{"d_model": 256, "n_kv_head": 1, "vocab_size": 6059, "parallel_block": false, "extras": ["capped logits"], "init": "trunc", "init_std_up": 0.0384, "optimizer": "adam_variant", "lr": 0.00154, "lr_head": 0.0173, "grad_clip": 1.0, "decay_shape": "cos", "batch_tokens": 65536}
MLP neurons of a small language model. Each row is named by its layer, matrix (gate and up: input weights) and neuron, and shows model dimensions 16-79. Each number is 128 + 24 x the weight over its row's rms, rounded and kept within 0 to 255. A neuron's up and down rows have the sign that makes its largest values positive.
Before each neuron's rows, "fires in" lists the words (lower case) most often at its 100 highest values on Wikipedia text that the model never trained on.

fires in: "all", "high", "both", "allen", "alloy", "alliance"
L5.gate340 [110 109 125 128 158  89 145 143 141 136  93  91 129 126 105  97 119 105  99 125  84 141 130 118 117 163  79  90 143 104 140 144 154 137 135  95 122 104 136 114 128 145 153 132 120  79 123 132 136 124  99 171  60 100 132 151  85 159 116  72 156 133 133 156]
L5.up340 [115  96 139  88 133 170 138 151 104 130 109 143 117 131  98 100 119 114 163 134 117 132  82 116 125 136 104 151 138 107 143 165  89 137 141 143 130 136 127 120 125 113 103 111 109 125 154 127 145 152 123 144 117 142 166 141 136  91  98 132 141 144 165 165]

fires in: "at", "to", "november", "he", "schroeder", "agung"
L4.gate529 [153 138 167 117 150 118 132 141  91  77 113 143 124 128 157  91 115 126 145 165 100 104 131 129 118 142 167 101 144 106 126 153 149 137 157 155 130 152 122  98 176 130 140 126 124 123 148 110 125 118 132 139 114 128 101 156 149 100 124  99  99 128 108 115]
L4.up529 [ 93  97 147  94 128 138 147 182 143 133  85  97 146 127 142 134  77 118 161 103 111 150 148 141  94 124  86 134  98 145 126 162 117 175 144 127  90  90 129 132 129 115 119 138  93 138 120 115 126 157 120 153 125 108 129 122  79 142 144 108 138  96 110 172]

fires in: "with", "to", "despite", "without", "upon", "of"
L5.gate118 [132  80 129 143 126 134 168 160 160 176  81 137 116  74 152 127  87 126 167 126 133 146  93 164 111 155 137  80 127 186 101 117 120 118  96 159 130 111 145 145 138 126 142 130 122 123 121 130 126  46  79 137 129 137 119 178 110 120 123 102 156 162 136  87]
L5.up118 [153 137 158  97 116 117  97 164  98 133 164  98 126 131  76 131 166 138 122 103 115 201 138 144 147 141 121 102 131 115 179 138 130 116 148 112 123 132 156 121 114  87 142  99  97 108 157 151 108 151 144 131 135 119 103 127 130 133  99 140 126  73 152 152]

fires in: "a"
L5.gate537 [106 128 110 149  81 100 142 120 140 100 145 104 103 121  89 126 111 125  96 125 162  96 127  68 155 154 114 125 119  82 116 166 152 116 100 104 110 114 122  87 173 123 123 120 156 130 100 106 161 104 118 135 144 139 114 146  82 138 121 114  92 170  98 112]
L5.up537 [178 109 179 118 119 123 168 109 102 136 136 134 148 126 129 116 138 133  47 120 101 118 152  83 117 124 132 148 124 125 140 149 124  90 124 123 145 123 144 100 108 148 113 119  99 110 174 162 125 167 122 148 112 146  94 144 153 110 125 134 117 169  68 143]

fires in: "or", "as", "than", "to"
L4.gate353 [126 132 109 116 126 121 157 148 121 114 120 104 117  47 152 134 133 118 131 126 126 154  82 135 121  81  97 152 149 144 130  92 171 157 123 129 131 141 120 150 154 133 115 127 146 131 113 115 138 134 160 131 106  99 153 124 120 170 109 119 129 144 100 124]
L4.up353 [101 125 135 123 131 114 116 106 164 125 103 138 177 163 120 133 114 157 135 167 118 120 145 137  81  92 112 111 161 166 166 170 159 135 107 124  87 118 146 114 120 147 136 153 147 131  95 151 106 128 205 109 155 125 136 152 130 134 161 134  97 145 126 144]

fires in: "to", "an", "a"
L7.gate220 [123 110 165 118 144  90 126 143 168 108 142  86  91 146 115  98 117 136 105 138 126  67 169 101 122 143 108 146 113  91 138 110 153 136 133 152 102 114 126 131 181 140 112 139 121 214 162 128 140 122 124 171 150 111 123 163  91 167 123  85  99 165 135 128]
L7.up220 [124 160 127 117 119 142 159 170 104 109  92 152 151 130 130 129 133 116 130 101  94 112 116 120 120 118 114 107 133 126 180 139 126  95 169  90 121 110 122 123 108 147 163 142 159 162 158 162 128 117 107 133 110 111 153 134 125 109 139 133 100 148 101 152]

fires in: "or", "but", "did", "may", "wlra"
L4.gate99 [114 151 136 148 128 134 139  98 113 166 131 118 142 109 167 169 156 121  98 133 129 141 110 118 121 143 155 125 164 136 167 119 127 128  97 131 111 121 144 126 121 128  88 126 111  94 155  66 111 125  98 173 128 144 118 124 144 134 126 108 102 158 102 119]
L4.up99 [158 138 127 162 147 171 143 106 133 154  67 103 133 118 141 159 163 130 112 108 116 114 130 135 131  88 166  95 138  91 120 119 129 132  94 120  75 105 107 129 129 119 102 101 145 124 148 125  75 125 147 135 102 181 152 130 140 137  99 190 144 107 143  73]

fires in: "of", "between", "and", "among"
L4.gate37 [126 131  98 124 165 125 137 120 163 143 129 126 148 154 119 105 100 102 167 112 150  71 107 140  96 112  93 153 167 154 125 138 110 133 132 118 182 113 124 113 152 106  85 160 110  83 128 140 136 137  89 109 125  99 131 104 179 124 138 142 132 128  97 111]
L4.up37 [111 111 128 129  87 111 122 179 147 121 121 141 152 110 152 166 118 136 156 134  89 114 113 184 110 115 167 115 139  74 108 110 123 133  91 114 123 158 145 143 137 138  94 122 134  92 137 151 138 117 127 139 168 108 131 130 136 140 118 115 169  99 133 142]

fires in: "has", "have", "had"
L5.gate196 [134 132 122 175 110 144 131 133 147 133 108 132 149 155 147 128 160  99  93 140 142 150 166 113 130  71 108 136 122 150 136 104 129  90 116 122 144 185 143 105  99 107 132 180 123 138  77 146 125 136 111 126  93 108  87 131  90 170 136 125 104 115 151  91]
L5.up196 [125  93 135 169 147 158 119 124 124 105 138 139 169 127  94 125 171 124 120 110 116 129 139 159 126 113  98 111 147 164 144 169 123 118  98 127 138  97 101 102  98 152 114 109 145 144 118  73 100  96 118 114 120 148 151  81 142 119 119 119 142  95 146 130]

fires in: "on", "of", "days", "rating", "months"
L4.gate11 [ 99 138 166 112 116 117 132 116 154  57 137 141 107 135 131 117 164 139 125 131 174 135 100 129 134 153 105 120 121 118 156  80 182 171 138 138 100 131 129 100 132 101 111 121 114 186 131 147 166 103  72 126 112  81 111 180 102 158 128 130 108 148 105 146]
L4.up11 [169 154 156 102  86 139 137  96 135  97 141 101 130 168 133 111 122 141 153 109  74 149  83 140 137 144 121 149 129 129 116 129 168 191 135 173 117 125 108 178 115 108 128 114 177 126 107 169 133 118 108 139 138 130 123 129  64 152 124 120 141 143 147 104]

fires in: "between", "which", "both", "among", "main"
L4.gate261 [134 160 152 174 125 107  81 112 122 130 156 128 117 116 138 130 115 143 110  71 135 129 124 140 107 137  78 136 158 107 117 136 122 123 170 126 158 113 149  74 128 121 102 124 107 131 118 122 123 117 118 109 102 115 124 101 117 116 146 131 151 164 167 141]
L4.up261 [113 143 121 110 116 112 125 155 109 149 130 154 122 141 114  81 118 124 115 127 137 157 168 141 123 143 122 133  89 149 171 155 115 146  94  86 181 155 164 161 134 164 140  85 118 115 106 142 140  74 113 152 167 126 148 142 130  76 173 147 121 107 121 133]

fires in: "as", "nm", "on"
L5.gate300 [157  99  82 153 101 140 152 119 171  92 143  90 138 128 144  95  93 136 187 138 108 133 145 138  98 133 108  77 128 139 104 105 131 133 142 147 113 118 144  92 135 162 131 102 166 109 135 116 117 112 124 123 101 139 151 153 103 147 146  81 108 115 110 164]
L5.up300 [167 149  90 153 110 187 168 138  97 104 184  91 119 144 121 133 162 109 113 107 131  88 155 111 169 109 119 162 116 105 121 159 133 159 137 150  82 167 176 124 101 157 146 112  87  88 119 123 122 107 126 135 180 122 109 109 110 121 133 129 170 130 148  93]

fires in: "between", "of", "against", "for", "visited", "with"
L5.gate601 [116 129 160 120 120 141  99 148 156 114  95 148 102 105 117 160 150 108 152 103 164 109  98 157 100 125 117 158 103 116 131  97 125 135 145  79 135 141 124 115 132 123 135 126 108  97 119 113 117 100 101 144 133 111 122 117 156 131  98 111 135 120 106 114]
L5.up601 [120 171 170 133 137 134 106 182 149 179  88 146 142 100 103 159 120 148 131  87 118 118 121  96  80 115 110 133 175 115 117 143  84 166 118 133 118 106 123 149 169 107 130 126 107 111 157 115 146 146 183 137 121  99 100 162 186 101 146 176 144 137  97 155]

fires in: "united", "new", "north", "south", "old", "west"
L7.gate100 [147 123 158 144 127 100 130 139 120 135 109 137  84 138  77  99 160 124 155  98 118 126 105 113 116 104  88 172 120 123 152 169  98 113 142 112 141 135 137 166  94 159 121 151 153  69  96 138 131  91 100 125 138 124 123 106 174 136 142 150 105 142 104 112]
L7.up100 [110 160 109 114 159 162 144 158  77 159 125 141 143 144 175 131 144 123 128  94 118 166 124 102 142 164 106 172 131 164 124 147 109 125 102  81 107 117 150 133 136 155 105 120 103 130 152 131 148 138 119 130 155 129 121 127 157  98 117 147 134 115 125 147]

fires in: "and", "while", "as", "than", "alongside"
L4.gate156 [132 123 169 120 121 103  85 123 125 114  87 150 160  82 148 130  88 111 137 124 109 112 129 128  95 136 161 113 119 166 113 130 141 145 152 129 126 166 103 140 155 139 157  97 176 153 158 154 109 141 142 162 110 138 156 119 132 125 143  69 105 124 131 153]
L4.up156 [167 108 134 101 108 158 116 182 107 134 107 122 114  94 118 125 178 136  80  95  97 137 126 131 119 142 141 128 173 133 143 129 181 102 100 136 122 152 143 106 118 154 164 130 132 170 110 125 116  96 140 141 152 122 124  80 130 155 119 127 132 137 118 133]

fires in: "part", "all", "both", "alloy", "of"
L5.gate145 [146  56 123 143 126 142 139 108  99 128 140 106  95 109 135 157 111 132 134 141 145 119 110 166 156 122 141 142 185  84 102 164 111 119 128 130 144 186 110 125 134 156 130 154 119 130 149 106 101 113 128 150 134 105 123 126 120  98 143 164 112 129 107  98]
L5.up145 [149 110 100 105 145 154 122 123 124 103 135 106 124 133 133  92 135 117 153 116 108 137 124 143 121 123 129 119 134 107 107 121 162 111 117 156 160 220 130 138 158 145 122 116 140 167 120 153 121  65 128  91 139 116 104 151  78 149 124 130 130 109 162 158]

fires in: "would", "may", "can", "did", "could"
L4.gate151 [131 118 154 131 135 117 151 153 110 138 125 141 146  95 128 143 118  82 113 133  92 124 114 141 137 114 130 138 176 120 124 147 137 144 117 166 100 100  66 146 138 129 121 173 112  97  95  80 103 149 153 104 139 117 157 127 110 145 122 130 115 119 121 115]
L4.up151 [104 107 120 145 142 120 128 150  96  92 122 108 136 156 120 133 146 126 123 125 118 139  99 117 131 119 140  90 150 126 149 130 143 139 106 124 124  85  95 109 145  99 158 115 149 144 121 112 130 137 122 146 102 143 132 162 162 139 115 131 146 130 144 125]

fires in: "as"
L4.gate229 [112 174 103 137 112 147 167 109 138 128 168 149 123  97 170 139  72 126 115 153 155 185 102 128 118 162 137 185 153 132 147  63 109 149 150 182  98 116 127 147 150 114  95 113 161 120  94 139 165 134 139 113 149 114 113 143 127 134  98 124 148 142 126  99]
L4.up229 [111 108  71 158 156 144  98 130 109 119 145 110 111 139 136 139 140 116 115 149 112 149 138 108  92 119  82 140 135 100 138 143 111 154 176 142 157 126 108 154 148 145 160 129  78 150 113 145 136 145 150  88 137 161 164 180 151 105 121 139 118 143 102 149]

fires in: "as", "became"
L5.gate458 [154 159 116 113 150 100 147  95 136 164  99 153 130  84 126  87  94 103 119 114  77 159 129 137 108 102 109 154 157 132 159 123 101 157 121 134  95  58 128 181 112 155 133 129 143 139 147 144 142 152 126 132 103 124 109 133 178 155 122  79 114 121 104 192]
L5.up458 [ 99 133 115 142 139  93 149 154 127 145 115 170 152  93 108 159 131 107 121 103 141 182 126 155  98  95 103 117 111 137 155 106 168 130 129 138  92 160 127 173 143 124 119 132  92 140  78 128 124 128 130 121 132  96 144 151 105 152 132 119 157 133 140 101]

fires in: "with", "by", "king"
L4.gate683 [138 125 119 125 131 167 170 108  70 117  75 146 130 112 142 133 120 120  99 111 125 108  95 144 135 164 172 135 146 119 138 128 167 120 151 154  94  66 113 121 128 118 112 101 104 150 143 114 135 137 136 146 134 126 160 135 108 142 129  81  94 134 101 114]
L4.up683 [127  97 103 175  77 121 142 108 125 106  91 112  92 136 110 151 188 137 129 134  90 154 148 130 134 123 169  77 140  80 128 127 113 131 133 135 116 125 106 137 130  94 133 123 131 132 133 125 168 126  96  80 186 125  97 123 141  92 134 157  92 105  94 136]

fires in: "united", "announced", "nickname"
L4.gate253 [182 150  92 121  99 109 163 113 109 141 127 120 132 160  92 134 106 134 144 119 125 138 131  82 126 155 108 103 110 123 115 163 115 119  95  79 102 166 101 146 157 110 101 145 147 111 126 142 171 132  92 118 143 101 126 106 112  74 141 172  97 172 146 152]
L4.up253 [113 130 175 113 153 109 114 121  99 160 138 118 121 113 137 117 111 135 131 123 101 107 186 103 125  74  92 125 126 126 133 119 144 167 170 101 133 101 157 117 136 127  94 148 131 136 170 105 109 142 122 115 155 146 127 134 151 148 131 150 127 101 124 100]